Weights of a small GPT-style language model, trained from scratch on English Wikipedia.
Size: 11 layers, width 576, MLP 2304 squared ReLU, 55.5M parameters.
Architecture: LayerNorm before each block, learned positions, tied embeddings.
Training: a variant of Muon for these matrices, 441M tokens, 3362 steps.
MLP neurons of a small language model. Each row is named by its layer, matrix (up: input weights) and neuron, and shows model dimensions 384-511. Each number is 200 + 30 x the weight over its row's rms, rounded and kept within 0 to 999.
Before each neuron's rows, "fires on" lists the tokens most often at its 100 highest values on Wikipedia text that the model never trained on.

fires on: "\n", " |", " 3"
L5.up1953,185,153,163,255,198,208,204,197,180,256,109,184,220,151,201,173,178,196,204,177,193,214,209,211,231,207,168,242,220,192,195,219,226,234,207,188,177,195,208,228,189,174,239,213,238,203,179,166,185,178,161,219,207,192,212,233,186,188,203,228,212,238,133,169,189,174,263,207,211,205,224,224,269,160,170,195,167,171,240,218,215,200,231,191,134,241,220,179,208,185,167,163,227,225,235,163,164,171,233,244,190,227,196,215,174,159,199,207,127,169,150,191,212,229,153,271,167,218,217,220,204,175,216,201,170,219,225,266

fires on: " and", " &", " Ed"
L5.up402,247,261,198,162,241,196,210,243,215,207,197,249,217,129,275,197,190,210,175,160,217,171,259,193,222,157,192,149,204,198,259,236,173,174,263,217,163,231,191,179,137,160,215,208,205,150,243,166,184,246,210,185,189,210,190,261,208,206,204,159,181,174,177,228,242,176,162,159,194,231,210,224,207,232,176,252,208,167,241,163,205,200,248,209,210,188,190,177,211,179,206,187,199,186,202,166,247,181,202,189,211,186,223,214,191,134,220,170,194,142,202,215,222,168,211,198,201,189,216,92,217,199,206,252,221,215,220,190

fires on: " as", " along", " for", " also", " after", " at"
L5.up2119,209,236,200,208,186,180,249,212,194,186,206,190,165,169,186,216,190,192,249,262,218,170,226,234,203,210,213,204,209,230,183,261,179,149,228,177,193,173,182,164,233,182,202,242,265,202,198,193,185,207,167,172,202,178,181,217,197,192,235,195,179,163,161,170,251,206,160,197,155,170,201,143,173,189,243,228,202,201,169,235,236,213,221,184,175,240,216,247,240,174,204,146,219,262,186,196,242,193,222,252,175,192,206,211,222,172,209,230,200,166,232,207,254,232,225,185,214,200,134,197,217,183,242,239,324,177,226,238

fires on: "-", " to", " and", " or"
L5.up1560,205,180,197,227,220,245,208,174,198,234,228,220,194,148,269,297,201,167,127,210,232,164,231,117,176,208,206,229,236,212,161,234,198,182,199,237,217,208,171,199,240,196,219,198,180,202,217,269,220,203,229,247,173,244,205,204,147,169,189,202,236,146,241,188,208,162,187,160,220,225,218,219,206,141,163,175,149,215,247,205,246,196,202,211,223,228,176,198,191,179,149,198,209,207,179,189,217,208,197,174,157,264,200,218,230,189,182,151,144,220,172,198,237,179,203,194,205,294,204,147,209,205,189,185,230,200,133,193

fires on: " |", ":", "\n", ";"
L7.up1068,235,211,219,238,159,183,204,184,180,229,228,261,225,143,201,227,237,104,180,235,191,142,214,246,161,162,146,179,175,228,231,184,204,196,258,140,245,232,236,217,173,254,179,248,175,199,134,164,191,191,205,265,211,210,212,194,206,249,196,241,201,273,187,180,227,220,229,201,186,185,197,185,246,139,264,152,170,182,226,184,166,174,170,169,197,167,196,190,249,229,221,111,166,161,203,202,200,195,272,209,187,270,215,202,216,205,216,176,187,204,169,171,152,197,220,231,181,171,186,265,206,144,197,210,145,202,200,177

fires on: " as", " for", "—", " after", ":", " and"
L7.up455,218,194,203,205,205,208,263,197,209,180,186,233,223,210,190,181,161,241,203,225,207,203,294,184,208,229,176,233,253,220,147,170,175,210,199,200,182,225,190,202,274,209,141,150,236,189,201,222,192,206,205,97,205,162,149,183,161,171,196,267,146,160,179,226,179,220,202,206,204,174,168,218,198,215,148,206,219,206,170,243,253,213,191,187,178,236,185,154,183,210,191,164,174,148,202,218,204,212,261,194,159,234,204,182,223,172,226,202,177,153,165,215,229,202,201,194,196,164,199,178,190,171,263,188,214,233,194,198

fires on: " of", " the", " a"
L5.up404,216,207,200,163,225,234,237,206,152,183,196,219,195,196,194,171,155,172,164,201,176,205,182,185,216,196,196,210,135,184,225,224,171,235,227,159,197,255,232,179,265,190,213,198,168,204,165,190,227,193,205,209,191,199,221,182,169,203,180,239,191,192,201,138,260,199,236,217,262,178,191,160,212,248,144,159,171,115,191,235,190,181,144,168,226,198,194,213,121,201,192,217,207,246,207,158,153,175,194,240,252,179,192,226,155,201,194,189,193,185,153,205,198,157,175,169,212,206,125,176,232,157,211,207,176,222,224,157

fires on: " and", " or", " g", " not", " as"
L5.up1485,194,202,141,200,204,204,203,228,233,177,170,143,235,134,159,132,198,198,207,249,149,174,223,182,248,224,232,199,212,260,250,188,177,157,227,198,215,223,217,186,162,209,194,203,206,156,163,188,242,170,210,197,278,230,175,237,208,192,224,173,195,169,205,248,228,228,263,206,205,232,192,192,215,165,220,192,230,186,202,173,205,161,174,184,165,254,203,166,170,176,231,224,203,187,260,170,240,168,203,194,121,176,186,205,209,176,208,171,181,204,210,183,236,178,211,221,237,210,237,120,219,121,231,211,238,204,223,174

fires on: " |", "\n", " E", " S", " R", "$"
L7.up1651,217,224,199,227,164,218,226,178,185,192,241,231,208,199,190,229,236,158,179,164,171,205,237,212,219,178,165,199,151,235,237,157,239,153,176,175,233,154,189,165,228,181,245,198,202,190,143,153,210,196,164,224,176,180,205,191,184,188,206,189,237,237,164,197,178,206,197,136,259,230,169,223,238,129,212,131,225,201,206,133,210,232,190,206,214,202,206,162,238,195,174,199,150,250,221,207,232,197,232,243,207,209,211,170,174,201,169,232,108,205,229,267,198,250,209,205,189,229,232,184,256,193,181,195,165,221,199,208

fires on: "-", " and", " or", "r", "in", " later"
L7.up2178,195,226,183,217,227,202,189,149,226,256,185,169,172,160,222,245,197,205,193,173,179,167,167,169,135,139,261,232,219,208,177,241,185,201,235,213,236,239,201,173,218,190,175,200,176,207,200,239,194,153,240,216,155,197,192,182,190,136,172,158,217,170,139,181,227,180,176,197,176,219,201,193,228,216,179,188,176,171,187,158,173,138,214,252,229,138,268,217,170,193,184,198,132,224,192,191,207,153,195,258,176,262,220,204,238,143,242,185,200,167,199,190,158,221,200,277,195,178,198,167,153,158,222,183,204,190,231,198

fires on: " M", " m", "m", "b"
L5.up968,191,234,205,214,214,182,241,149,202,195,187,204,166,174,222,204,172,206,230,212,228,171,205,233,202,225,177,249,166,189,226,225,194,189,190,166,223,283,200,223,216,186,172,194,203,229,150,193,185,181,166,225,191,150,203,167,215,237,164,210,191,231,144,239,165,168,136,190,178,230,174,147,204,208,215,230,178,237,266,161,200,243,182,197,215,194,248,194,223,226,207,220,205,245,179,141,228,176,189,234,238,178,166,184,240,250,228,236,178,195,178,276,210,209,190,163,203,244,226,225,220,243,223,197,171,176,159,256

fires on: " and", "s,", " were", " to", "es,", " was"
L7.up1967,190,172,194,249,252,195,207,177,201,229,175,216,218,220,262,212,198,207,201,179,222,150,204,183,205,191,264,212,254,209,176,215,176,198,158,236,235,193,169,241,175,183,196,245,200,134,166,236,176,256,204,197,213,203,261,187,187,150,193,224,188,228,200,194,267,235,200,197,228,182,131,248,246,203,209,157,165,185,205,236,186,212,215,238,174,157,213,234,222,176,123,218,169,167,192,219,225,224,199,176,175,251,146,220,241,175,179,198,176,233,189,178,200,222,127,175,167,166,170,199,214,146,212,201,220,206,223,225

fires on: " El", " st", " Dar", " per", "el", " the"
L5.up671,196,230,188,178,210,211,212,205,144,166,216,206,234,187,165,187,188,242,207,179,223,256,206,195,231,179,161,156,177,254,197,240,226,141,202,201,230,201,185,151,258,209,166,167,155,225,191,271,208,172,162,227,126,192,268,186,215,219,177,161,230,223,199,192,178,204,172,192,222,195,198,151,212,133,213,220,194,158,205,213,173,156,140,204,210,219,202,223,199,176,193,161,202,200,195,162,185,172,232,226,192,173,207,187,199,202,201,241,233,202,203,133,232,186,133,210,233,205,215,191,207,129,211,224,229,209,201,208

fires on: " |", " and", "or", ",", " not"
L5.up1754,207,230,168,208,196,196,250,203,226,243,147,231,220,143,203,187,232,167,226,242,186,236,264,107,175,169,156,184,206,188,210,209,192,171,229,227,208,217,233,172,162,168,196,189,163,197,239,182,202,217,230,205,166,240,222,225,180,182,225,198,160,262,189,190,186,198,173,216,194,182,168,194,208,199,257,185,220,183,182,184,199,194,257,157,155,230,197,234,208,247,147,187,150,235,191,228,210,166,204,174,169,181,199,213,253,161,218,223,222,171,209,161,197,164,216,164,241,213,217,184,207,205,203,189,233,202,173,180

fires on: " |", " ", " (", ";", "\n"
L7.up33,248,178,238,192,168,128,174,145,200,179,199,215,180,171,191,208,187,185,226,216,230,188,234,215,205,152,182,166,163,223,223,144,208,204,155,200,223,165,183,181,140,194,183,195,285,185,204,255,226,159,217,227,222,125,249,200,125,183,196,206,211,327,194,226,205,187,205,202,202,183,242,198,198,176,195,230,157,182,231,159,215,199,228,185,179,200,188,196,230,160,151,126,208,214,218,220,198,201,227,213,183,173,210,183,190,186,179,147,171,147,155,210,194,206,213,290,211,164,181,223,199,140,197,194,143,191,269,188

fires on: " and", " &", " or"
L7.up2023,172,216,204,141,225,190,228,226,252,216,188,233,218,184,237,197,181,193,234,161,187,204,237,184,198,135,224,232,199,184,175,215,179,178,194,179,191,192,205,177,158,236,187,226,192,181,198,208,239,182,173,141,196,224,162,186,209,166,261,167,182,184,209,183,233,221,219,180,254,161,179,236,174,242,143,227,200,246,202,196,201,157,247,187,197,218,231,215,182,179,234,218,219,240,221,217,214,212,220,220,188,194,217,240,186,213,182,207,214,176,241,288,196,212,247,236,170,209,232,192,270,229,132,178,250,226,234,227

fires on: " the", " a", " where", " al", " |"
L5.up1743,208,219,189,261,186,217,184,210,180,213,258,277,158,244,186,185,188,195,198,258,201,228,173,215,141,188,247,237,217,186,236,195,229,226,213,218,213,230,249,166,209,198,181,218,194,203,180,192,203,208,209,170,241,161,235,197,160,203,208,179,210,169,212,171,196,221,209,197,210,171,235,177,193,212,225,203,170,130,229,224,148,139,195,153,248,204,237,238,161,190,213,209,228,223,153,192,202,186,198,213,193,258,188,186,187,185,224,209,238,171,191,189,216,253,190,211,169,159,208,262,191,228,157,181,179,155,242,229

fires on: "R", " as", "P", " For", " for", "M"
L7.up926,236,192,221,177,117,210,209,231,162,156,240,234,188,180,139,175,168,198,219,262,231,163,222,190,225,201,206,193,222,247,221,182,205,170,179,225,158,149,164,182,198,190,182,206,185,181,204,267,218,267,185,156,163,169,179,247,214,251,149,176,202,147,201,151,190,203,225,213,209,242,174,231,181,214,220,174,138,211,199,179,231,155,216,229,167,177,221,248,204,115,192,193,183,224,183,199,133,197,232,270,168,192,179,214,199,228,191,246,178,190,266,202,171,198,195,202,161,225,197,210,205,232,228,183,199,242,200,194

fires on: " a", " the", " /", " 2", " 1", " 0"
L7.up168,245,216,229,211,178,181,189,206,191,151,197,189,208,179,186,222,196,190,207,203,228,225,219,188,166,217,217,169,165,179,184,196,129,190,223,229,248,224,200,238,198,169,190,203,178,192,188,173,142,183,146,185,157,185,192,214,197,197,177,167,182,131,164,204,105,174,235,237,239,194,207,211,199,153,201,233,231,227,175,169,234,226,230,182,161,192,203,191,218,196,176,225,183,231,191,122,228,241,195,242,216,176,170,222,233,198,160,172,246,223,194,225,220,219,152,240,195,166,242,206,145,205,228,262,213,190,236,215

fires on: " and", "/", " There", " there"
L5.up2129,215,279,199,172,191,230,207,224,247,260,204,232,178,219,239,186,198,154,176,181,210,185,223,227,179,175,285,163,189,152,211,208,143,184,206,174,162,238,231,181,214,198,216,168,236,153,201,160,255,232,155,228,189,186,223,180,176,237,235,188,186,209,153,173,263,162,198,230,179,218,180,218,235,164,200,229,202,207,218,202,177,142,202,207,217,238,218,229,184,173,236,246,239,250,212,225,188,223,206,130,154,226,177,227,227,152,237,208,186,159,205,214,204,223,212,220,296,220,186,143,179,196,199,145,211,189,162,205

fires on: " and", "n", "l", "k", " or"
L5.up1094,216,168,149,198,198,226,188,217,274,200,169,189,225,210,200,218,187,199,237,200,191,219,208,188,195,200,220,158,168,221,221,242,174,103,222,204,162,257,238,191,165,168,194,264,241,200,244,195,215,217,177,159,206,176,228,224,175,180,195,155,172,193,180,218,191,141,221,258,167,219,188,191,257,221,207,227,173,228,217,209,186,197,213,180,183,184,223,190,208,226,218,187,189,207,170,137,202,199,237,195,188,214,220,155,292,227,254,203,236,195,162,261,192,215,190,194,166,212,209,170,208,156,167,229,204,233,159,196

fires on: "\n", " film", "|", " |"
L7.up1362,218,191,161,220,174,135,203,189,188,187,143,193,171,209,173,212,175,185,168,190,207,187,166,179,232,186,182,230,200,181,210,166,220,175,191,198,197,231,168,207,229,197,181,124,177,246,192,185,208,172,187,236,156,169,208,186,180,266,138,220,170,270,207,250,159,158,256,226,210,190,139,242,222,151,210,228,233,195,194,175,179,209,176,207,235,195,227,152,183,209,214,259,156,240,223,176,251,196,205,194,136,154,179,226,156,218,198,254,159,198,147,194,154,205,201,260,151,177,205,202,168,169,244,182,164,215,234,164